{
  "norm_eps": 1e-05,
  "qk_norm": false,
  "tie_embeddings": true,
  "parallel_block": false,
  "init_std_qkv": 0.0201,
  "train_tokens": 631800000
}
MLP neurons of a small language model. Each row is named by its layer, matrix (up: input weights) and neuron, and shows model dimensions 293-388. Each number is 128 + 24 x the weight over its row's rms, rounded and kept within 0 to 255. Numbers have three digits each.
A block is one neuron, or neurons of one layer that tend to fire together. Before each block is what it responds to, as a language model described it from the Wikipedia text at the highest values.

Responds to: The token ending a subject phrase just before its verb arrives, in route descriptions and plot summaries, such as "It then", "Corneli-us", "currently live".
L10.up429:117152123090125116162193108142071130080084140139105121147162179103184127090162138128136185105133119070123158121116123149139116187104128105112151138143099112113130125141153105113112127115160141122110120117156152131150139139149165125130111183157109110148163144129146172124116164112059143095
L10.up917:119137108111097097097089094154128136103152179151142114147131129154160159130112135093137175151105139138108099105111132110166166104149156119125141118104090100108166152177115125126142123149127170143146127140118136184134119137126166136161138116139121126123144138101147118153192147139104130143
L10.up1061:141125163101111119102140117130147120127096115142160158120109177135143156054137101089135145129158150093102160135105112109131136105132150125127115090157116112137149144179110110118094129122120114134171168131139151134112110121084161091135119112145146145121136132152109144147135138165118163133
L10.up1785:111103120120095118135119102133113118129123153092135130178132131149135133094129157110131117143110149147107120084120124107132153084132146108119131124112109112061156123143088109114124134114177165086155125116078154149173118116097139126169159089170104142105135163134159116146126150128138141103
L10.up1979:124107148153155142111101126106121154148099136157152128182125152105143139154111137076139146138134154103133130134137119096102120155142154110133112142144142097156165161156084128073116149121134110165136108126173128098179156127117142083119148109128124165140126107129148131153141128121135131127
L10.up2017:100151142133117161164122136139115072124124132117084130116109106142111161116113139148092152187118126125149112135136123138138112130150081137151106142127091126133139118110152101113115123114130142121089155117150090086139101123144121146180128147140113126163157143098142089150149110131104163113
L10.up2278:124124122087113131095099125120112116102096148161146152107126151118161137129130105100160203140141165137117128140128132121125100137145128123122137108148170087144148158171140155129113126153120135139093094136157154125148178117081120102107131140178113130117130104129174114114122107131124170112
L10.up2384:140100092145115133095139128136116140138180110131188140101080151145135154086135120117135162139148114151136082113150137146128137120123128091134144114121143126124074091166101091127146111152125091107116082157131159125144116086150107103127141135126128126133136148079143130120133131134102093102

Responds to: The 0 right after the leading 2 in years 2000–2024 (2008, 2019), plus occasional spaces before a year or in blank election-table cells.
L9.up99:149106133118179126118158104146091143113156135133134101148153161122109141129138164130140147114105125123089114132165122146160115117135092149102088109170143109099148122151090126142161119151124109111134153126105162094154160156121159146103122108177096169144118098140173122155112123108149162133
L9.up1600:181150133111114140126136156147119106142127102120149147138097164138131127122121108095061148161156171108088152116114175117119086095141077142112120176196120126156156141113115096147101123140165136160151094115099138113112132114134137144177169133150097130059124151091139149133126136113126137117
L9.up1849:076140101126151122104105160110138137114127122127124164124152150123101127077133134113084176166145167132128137124149099104162131108106111085158119109138131177156153142142087094135166146111156144128157110186099152080124127157166118151122089126147076100111174143099111127153127157134092143129
L9.up2045:153124087139110090115137136132129122147092125133124090140188113130149147080095119116051126127137175128107122158109158124155155112120132119122168172143138143145143121120143128073169155131135146162138130185128132119095168095137124155126155120156142172110156149155143113167163121101171147114

Responds to: Closing equals signs of wiki headings (===Exwick===, ==Soundtrack==), plus line breaks ending title lines and table rows, and table separator rows.
L12.up112:171145123129138163134118083116116129102116154149116077154123145092151129125113127097155145126108147116083136101118167120140146129135135126123145121115135142106124164178110126163144187121169129150162172135113155136142170125075072143130130133146137155102106137117083140118118135082128137130
L12.up2326:127102141122113103124141105121087173124134142111097075132163178132180132127119110100145149142134149112073117176139115098115118163148168123097130093130122119149200107151154143139139154149155188122122130184089193134155117145107125118105146109106132111124129106154137115125157135138110100112

Responds to: Separators and title words just before a person's name: pipes after party names in election tables, list dashes and colons, and roles like Senator, Minister, writer.
L9.up16:149126147113128122163111154181158146092114105107145140128094164172137121149115137119141105152138175178154140158129138128118107146116137094176125147135092161113153116180112136145121119129127095112110119133119160115131109125125116104148105124150158170108103157108164164138166097134118119135
L9.up210:130095131133149095161135110112146125163135138120104149119127133090153153129147124080128129143126204107111106116101121138137152112074151150136116110134143113088117162143124110155129128169126101114141106127167119122173119109153135122118136124152156105114115169135093138114081172125109134180
L9.up1167:120091127099096102110177076123150149118145136110153146162115174148130130178127131133134121132168088153158130119157117143114096095151097165144131121114134115196149155129154149073080116149117109152117146114097139117188105089161116076121155131127099172107173140118140101138136116117108127148
L9.up1758:140089178101130109144138127138158120170112108089127120193112143130102126135081141094123164135162176140105103113110107155099118115138136157131113131163186147164090173118121161143106106164104136157092084124177147113152113093087121115094162171169102157119151147102145132125114154164134116145

Responds to: Past participles starting a reduced clause, such as written, released, directed or finance-d/sentence-d, usually followed by by or in. Also the space or digit just before a year, after born, in, or a date.
L10.up374:128105173101094084165110139167130148107142154123130095153151175122136129169122134146124097121116161102153149140173167116133165138141149123133138114155134065142113094096133082123097133089096117109120143155133100177121128102122099141141114145118113137107146136063184106118126153099131096140
L10.up497:114131137102100133118091146157130124131130143163104100113129138153110139112140128163146132131134120115162132143111145086089196132142140119152154176138120121142153143123127161109152104116142104131146131122131138145072162113168093114092112128173116117137117123107150162124149125162124146144
L10.up893:080136124152154166164122128078123100141120130098107131110126144169136144145115149121120111174116153133105149111115114163106127103122157076146112113096140125149158115124118135064137111176115109169164124120109123104112147122159117132132111125139146120151141102070157138096098121103117121107
L10.up1548:117138129075124133131119125125139136166095137143113149120162139102128155129137140119154120088135127113147121091127176117124156102139137132073061104100098105153147102154070073130146086124126105119096122127149109081144116127120131093119161152148142110126171147114146117098139127109101124151
L10.up1802:116096100127110137079134134157095125149117132164131118122115115143143143147118093106149088130165155132132112133154158166154152133134111143112157132122149138138131145174147124135151136100112115169141140115148142101119165127145127131128140138122131166137107139083182152104047116176138135098
L10.up1861:131087149150106158123155117129111137162104127124147123138076120141132153085127143094130112125135128124107125204152169128126154103103107141083146120108074100153130128108114111160110100127154134205128165142167106122117112147128155130091131161112089113122124147098110139149110115156150110132
L10.up2433:152106136118102162125106099130117165130117104117125106076143110107101152157110108119145127154191102078129140124140179103117110085108123143133085103170142120158169131116142124129135110129102122154129086126134105135138169090148131106142137123130135126113149106130122109138144107106137150157
L10.up2455:079127145157122148166129097181116116153135133132145123122176112089132143136158113138086190137134146103168115170151136139116117124131155120092114101139146094143145114152088120102126131164087107150130180126119106078110167129094157147127099136113106135127143143102128133090117168136122142184

Responds to: The 0 right after a leading 2 in 21st-century years, as in 2006, 2010 and 2021–present, in bios, charts and tables.
L12.up988:120122091119137140132083114195125141137128121140137145141154139141136169145105109131124105124138113134133098132180110143129138103127126136140144171101151110130157108131129125130156162129111113143093116143115112129126155108115121083173138124137130118083149090086122140119163135093142130126
L12.up2077:071130124088136153112135116133061142086136147107163083134178111127176126106080112135128108156130151092149158124139105084087136109142154131091122143127126127134141138139085133116121090121117134201112140150148161131135150140152112123125139106133121122088130093075161122147147112138121149106

Responds to: Early tokens of a proper name in a table cell or list slot, e.g. first-name pieces (Alek|sey, Ally|son), "at Fort", "Lord".
L12.up586:122132102089119144135093115155097162142088106115137128122111129148133126143137144109127108127119135124158068113092153112122124128154138119120130129117114129097090149143116154129088106167145107151073158104123134097136160117125167107129162120137120114138170149148133126110150148131113093128
L12.up1134:102129158095122139110139147141085106142113099110114131114103118138149145135123168100118130132142147151178084126165150089110148139144121102090111133135088150103129107133121158118131110127156116096130112121118168136155134085152155162133127138125155139138150162135188113091148128136164154152

Responds to: Words naming a group or national force as a sentence's acting subject, mostly in war and history text: the infantry, German, troops, police, rebels.
L9.up609:164108098119131136125158105139114117139098156109153124189104153131149120147102151132133154152137135160091141129103142148144117147101120125147105117080125123170127172107129112101140135150088103157126111131163157097181170111111113148122128109146122104108141162138149159153151119100144166177
L9.up1248:132116149120115121113096122130160151145116128141151129136157100125146145098106158125174124164170141120127128133159104117129139127162151105159129112125153137146099162125097122104127145149134120109159098112180165137165161112103177132070150124152138123120120124124114140146124097119130147134
L9.up1413:080116097121157150153111112127147161104134128100139121110096116152150129107130123124099100161159116113163114159132099132110127117121138125085138142091151181154152141119152126090146109142123142141112136130115144133170112104103157147116168109131105126089087096136127135138106081124114109162
L9.up1764:166093148137150104134156108120116111110116172149134154131128138123120136119150141117136123111149079125103134115141145118117139174105155112127125132122102146110168139114120138117152128151104092136133132109128136110157158159075149124099099135128131117121097115137173096170140133123153155111

Responds to: The space or token just before a four-digit year, mostly after "in" or a day in a date, e.g. "in 1802", "June 5, 1940", "(1990)".
L9.up47:169143092125114117118122155144152153121102105119156119129154153135167144114110132086134163133114124127130130122145155104083123090047126143124106153153092144185144127121116133112184124141075149114120095094151106148115124129160099128160124096129132136079137147135113109128115119110135137121
L9.up52:127105102091141109150134082097095119148136127113156126137114164069139138117126121114119107133139177117159131164135132137120119112098150142098103139108104102125161124122110133103148094116077118157121138153077124151156105141166096087123129154135123130136122161114138147145113150098091131123
L9.up728:099101123105107112153117101158060130133133125082126188116100144119123137168109116117099118107104145129085156130104175150128126097128100154153099116126151141138112165119133131126117095141087093117129171143126137101118156153105088088090129128146139152090149126132122174143098148106108154154
L9.up1057:110129101125125106134136127178120145124136076122127094161100175091097144128112087133127158118148155100090165107118113105144111125099104141126108129119116079149128102105074088144139138112125171127113100117076146175175123146143131131171153096137126084129092123133116164155109135124099149122

Responds to: Subword fragments and initials inside non-English proper names, mostly South Asian, in cast, song and squad tables or lists, e.g. Chan-dra-sekar, S. P. Balasubrahmanyam, Pra-s-idh.
L9.up702:137109113113138127121159149124135087138106107100136110150084114159160127136174146135139109161140123148097098174131115163126129129151126134133172177101117129119124138158179175132124127136073070145135161154191153130142123100124124153132085120115136129162119122089130125168112119109137134125
L9.up820:161117074112109126086119158169168119120107063138122129168165171150120147104122133147124147154115127138147107129127100138116159138101099107135102105156094134169133146122134133110152132147117102122113124116124124130149158086156101093137124125119140147101143179118112173117102148150171132118
L9.up1618:197110127167122118122150103131108091087099119130145145125137151180113134126154148152159135124160168133135119141123106117106136124123136101105103152163140116135115123145128138113157113144174092099120119137137143158202166143146123136133167099150148108105125153136135135140122164156122122151
L9.up2167:133113052111110138117131077162156104131092118123118118119143102149148135115197146111118108163114113092115148132149109110083144127119105082081124176097141160108173117071124130142076112120126157116156090176161102086140092132119141161137176101132171116116175132104180122123111102138117118174

Responds to: Token just before a personal name: list dashes and table pipes in cast lists and election or sports tables, or words like "businessman", "producer", "by", "as".
L10.up240:122111094121126115128119140131086212107125129108152100166140107124116128118108147102133117113151143135152129111089090109105124126110158154146143146150128135131145133131125133102096095109106109154135113164147112162151165127148095122135134146155138144086129099183158114156152135113131149130
L10.up451:157087125116132145184101129167132126141126160085138133115127117123104137154102155110117128126152165123121078141124128113137131117135148117141123120158177108137112175148110138117124144162136101148129101141142152162142184093138120129164135077133140135117170148150141102148130200114105110158
L10.up1056:111130110123106136143111109120171146143100131140153132137094115136122117132091128138139141101149122135129149114117117154128118119131142116147166143110144147109117147153095138150133185139128097175150107131140140157139190110122148130111167096146159144087163148104108159189099181089111132141
L10.up1057:099132142151082125147078125122159135182106112121123150121115145130177150120127133098126117097150133133088126117142160159107122125142151129164178126136161151115144122168083109124107140154135136109119134112145157120157151083135132161158151165155173179120159093078136103130088085121104134149
L10.up1795:136098091174143136102140143158127159116114106083151155154089177176127153102094134126157164155129157135117088092146136083170113157100142141119100163133162103150097127157116098178106147128135118119157120153142162125130153126153112170101117076121092136152156110084108120112165172153124134144
L10.up1884:121137129145073152124099115113130135110117104128115120127107129138117150148129127114119162147125168128140117126152094143136201090157094117149094133146119162126103106194102127140106170150075107155170158104123126145147148127125131155154131103152164168109153144106127151129119136090130155171
L10.up2077:142054144118128096111135136176118146126111133108143104163144144157122151159088138100120127132142166107136177131136165114109123132141084137103148151124144093148121156171155117121110096095141095131155112173152143127143150135135136123136127138123129164092142150146148100145154126129105142128
L10.up2221:191111094093127114138173127110122130121112116085132146150106203141115117163150156121123139149154103118157112164078091110154154102087160090098088094119139111139151123129096167155112142132076112138202131155196113126115164112134150136145160096105147166093186151141101116177097098109110143184

Responds to: Tokens inside military unit names in war history text, especially ordinal suffixes and "army" after a nation or number: 1st, 29th, Second Army.
L10.up731:123140145139121142127114110095136107133108128116116107148158139097104144134168118137121153151099098141146136130171115144093161113095124141114102148154132131117152092139112135076140135127101089123110102122140126130192138130080135138085157103126161140089148125133151149157104143106121156134
L10.up1192:127133150143128106121095155164105103141103172141126089138124136194189135100114133131141085118173138118186147119153102122098104079099145111124148129132107102150140106114131127077138127139114107102128114150129101094124097166107132143127129115127145172103147156140148092165183152131092160142
L10.up1214:124128132162137096123109124095137115110151141142112106129154123134139141146106125139115152094160156133145140148138086104116139101160127085167098151115142118115140167121122165101115161152127119150130117101122152095130145132119130120134105116151122156104168139088139154132100121108132174083
L10.up1578:105108127138129093133138138143179132141139146100121103143148162102130142135141168095166127118172134085132131124135099128120141134104112110099182142105121113121123144113098146090136118161107137120109098103134142133146146165115150133113127125152135100140114088118133098153154110130136142147
L10.up1636:115101133179123079083144140111138101123154136151116138153119114119157140125162123084131100120165151161123149158107107089146123131123126127112121102096133114139149154109116138129172158124146099133108140144133111136148171112112092081131173159127147160073117113105146130109154144103143105121
L10.up1694:125114109076119140125172119093141131130132144122173124106166109150165143140134139099128141115152104139111115139157110152121106153136130155141175131116140135107138141122070116054149129128089128136167107143106123120175137113138127162126122108132106131136104111127107160127143141117129160111
L10.up2177:137131110129110165107117136159135117121116162171145129142124160100154116114109155076164185151130112099094124126133111149079094126108121120129133172100091102136116107158161155073160140118175114126096076091141143095160149086127135118136152129139144082104103101132126105152143138105134173170
L10.up2212:171138139107155113127129117113084089149112102134166146104129151161127128153146108122140156131116153107077107122174070132122096104099198126133113148112113122114126130091110114089120139103085092108105122134100108108144149108107143148136116158119138136090186149080142114118129113177122135096

Responds to: Fires on the last token of a sentence's subject, or an adverb after it, just before the main verb, e.g. "Daphne| says", "he then| introduces", "It also| offers".
L9.up1262:117169150079108118117102126176079123119138112175139118129155145129136114103181125142127129146126102120137121102105120158207149102128160109160105081103079117113134077139106126175120136129135148084144136110103184114104116144144168145086142073159095138121101171112131142143149175152102159106
L9.up1923:123136136120105148152087122180120122145162138114167146144088113115156131102122133142135092126115136117107114147102156101131139102162156109149142122106131131156126083182128143144107144100162168101161124152126107113148160109086144124127146102152129115093145109109152077111135161151099123118
L9.up1986:168139167147123117130120087164143118174127096127111128172115157109133172118132095055123145124129129130095135116180090143109136120131135128119119170130133119145168146126158144108147156144118178125141123159130141098120154102119148127112116105168117148130108106156187109107175142154127078186
L9.up2188:157165123120136146117109103160113076089137143142150123127118153096165175137119145112125150132085098094131131159119176155186149056135167086107109142159146099129136111171147158127126127111140142122134136099129126111117140106123139101106133087161099146136187134126147116137123133166087132121

Responds to: Closing equals-sign markers (==, ===) that end a Wikipedia section heading such as "==Career==" or "===1990s===", also table-row separators.
L10.up342:145109145112161118121096156138159107133187124166150122134136118130127155109164188132101145155100097106106145131177103130175087137157146086154127126149164168136118103101107110142115141107169144118131120174129136134134095140149134124162099120178151119117121111139139124131110128135134173172
L10.up1366:119123106120104162104127152166120084125117133106077088147148121101074143132157161162156143167146126117104095127144103117129131127110125126117125112094091111127164126174097139166173112115122089160145144168096134156140110105119108124149150144143153122143144097137116117110155105135120081133
L10.up1378:157135149115110091119104138140114111126130152163142109127132162125153134110140131137109172158165109128139070091145113114120147145086142131130138132131173103136095168122089098098134107125102144130088136148142109098120127149122132126101112131150140186106168148110111161146084098123132087115
L10.up1474:124144141141121092082122121104151089123131126127132129125107137127154121152170123107088122144120168141130110094097163125101135078108159141136165152153126156168116096123070134134171099141138158102095134173150137170143145127166104188139089157101083162126116093121106101119152151141110108118
L10.up1776:166116057145125130105134099105154089132124087165110146146124129112156144152167116130122149109118171125111159138137150075141138136140114120118116122102090145152141109112152138149133120135108142153096132151114120139145135115196126140101090130140133097120105100126110189113109111132134146110
L10.up1987:133090170136151093113164074126124096121144097136123143103187100121166166150129107130104114134155121147137141113134143145143133149136127143106150097144093105126110195163107148125117100172115129119094067136096164149164178093099115114119147115107143105130150153101176133101128121126120099099
L10.up2052:077137157140107152161134089141126084111081108163122131141121141107138146106135125113128131190132159109140096125110093148093133154114143161147117090121203127111116115121109125089165081148182121116116144119097111127156125128137122120109170137130166130097123103104124115130112111114117112110
L10.up2161:139108121148082092104129108107112115155147137154124124104167156122160143172192119156133142131135155113095151150154096142124132176137106106138063135117070113139150137146116138101133118165126101118097099139120142120137161093141117132092177131124148156172111138097128145118074107129125171118

Responds to: Tokens that build a film or work description, such as nationality, genre and format words in filmography tables and openings like "X is a…" (Argentine, indie, thriller, short film, manga).
L12.up49:141116144097142082133105101154110112180116140159157107101137127106115167131114125113094162115157143150116145144111126146125163085082108130120178151120119118126148140100129146098136101109121113123126091097124130106122116131130181142109164132153189165102131170113108112174138114127107157122
L12.up2010:079144110145138110131120113154140114134117155117118105123120148157134140148187159100129108132107135142127104134129150122199131115099092157115137108139140118151138110114097115133136133162102147092132116144155116121112092129114165157090098108156118170103117138180131125156121150110100139137

Responds to: Tokens in film articles (endings of Tamil names and titles like Saravan-an, Rajinikan-th; section headers, cast lists, tables) and in court rulings (Court, Constitution).
L10.up37:150138122093099148126127111117120138137111112137207112122113140186100130079117110101167096138128150114099114111101128135087166113076150147112132140182100147128100127156110160100139105137103148134099114112087123112145124107151140120143083104117116133071142142090142130150086132141127080165
L10.up933:107156094113154151169123106149109082129124120160171158141089096122089163108146147130101128089139106120115140130125125148161119099116112123097133154129110107109112108102085131093109127142149127105125155096171127143117109084115153183135138108125083118083116146109142079168124131140112157078
L10.up1046:113130134104126120108106132085108110141081089118140138165137138160118133113130168111098166148144128081107133158144121101121142120119130100093138179120159149127158176131132123101084144116152095139125137195091133139154102106097105102111114142085160176133147121132148121154064168147137133114
L10.up1292:111142079121097156109117147140104170130086133118135131172107129144150118159159131098133138117136164129091134122144091135127114129125204102132133128141197089144148130163089139141115130119116174133117095121173129154161129140090097143154115113137133142117138121139144110111098160159115186122
L10.up1518:161121092135133110192140136104087095122090124138107150109130185097147137086159199111133183100132136112141148123135102125065148114101136101146158111110118139105136158144119134067168147097126153166152138132116141144132160078117150173129142149142165186102115112117164123137146134108130157131
L10.up2223:166180133140119078096173120134146135164128100132129144117132109136122127112119160146128164139130161146130149126169139079155126080167107127161148134160093132119122142112090113111138153163108146142146122147149147105140115119101109113123100145112161192119076120132130123149109172165149131154
L10.up2316:158120139122104087131138105170123151133128109160139143158121203124147156103182137093162167125128146096094103111141139094139147127138150140114096146094130107174105140127153154123128111112137103133128119164123182151116182119099166157133115095112099125123151154134082167098155152126134133192
L10.up2527:163111111085158124160107099132112073137158137139156132132125138117119136134118165148142211127125146153117093135103123116119114131126083138151136158103122102123136160122145104124167123170141122150173131133097078123144123097122100144145141079118146178115110169126115135131122133135124151126

Responds to: The space, dash or parenthesis just before a four-digit year, mostly after months, "In", or year ranges, as in 16 January 2014, 2022–2023, Population (2020).
L12.up861:105116076142143133116125155088158129123138083128123091148141144092140172114136131083109146144153134113145097150124131097125145123115118116130148108176153117091157104139156138122155110151141115106107071145127134099133170153162113150160136084133160125095170125140107146108109159131111160126
L12.up1864:131140113165156115108107112132147143106125072154149132126103136104143141080126133121187150150151114139165137118156108137159184084136111164138095106139158106131130109154125169102112109157153135119101133115075149107134130161098069117154150089152137152126180123117118152113144146168124143163

Responds to: Closing equals signs ending wiki section headings (==Legacy==, === Geography ===), just before the line break, plus some table-row pipes and closing parentheses.
L9.up438:159150131126173102126146116151161108092129125163105121132142142126119154153145152122142133127159150164103097094135097122112111156158148133154151092122116069109135172107145126114111158159121137116083081159108120129107157160112121167118128106128122119145126099129136106106160152119116134132
L9.up444:140160133137132159110096098081176060131105129157112119141147128113137144143156141131112154154139151142093118124163108177151136134126127087135108101102134100158131137141147094175123126111124130132123125133168127135122164167111150147133150129128124126175139138095110151133137158121092133111
L9.up631:124125142188165131138146120122185094069135137153141116133141094103132118162127141145124150136119155171091109149144176131097150092119108111078093129194101086100110113132081144164136124144102125153085092155101119127145135124139089120141059118128133172111114114100113174166163118125119123119
L9.up2200:165147107093111098137142095116171138128108122106098122113085142108138127115150168134160115168119160134103132118131116106107154127152101132118133112123090125135144119134111109107132133122154170135109081169107153134141087137129108157136100129163133142137126141149163136134148108112132163148

Responds to: Function words that introduce an upcoming verb: infinitival to after intended, continued, began, also would, can, not, which; also leading table pipes.
L12.up1231:156148131144092131130146149157148109148144137145147158103136139150139141118141131087125104131180140115104095143189115162158177114148128128140121084154174141143141116182137143133158095147096109144125149162110144137115125108112125107108156114168133101103156135122133146131120053099106120105
L12.up1655:133179155112149131094095166158115182154112132116130126118108139147161166076094127107116138169142146096112130154080121204134185063162151106119145109153088098097094099155146133104143154095156156127161122110114112149129108127122140122121157090159130126109172109124122109128143149135083115124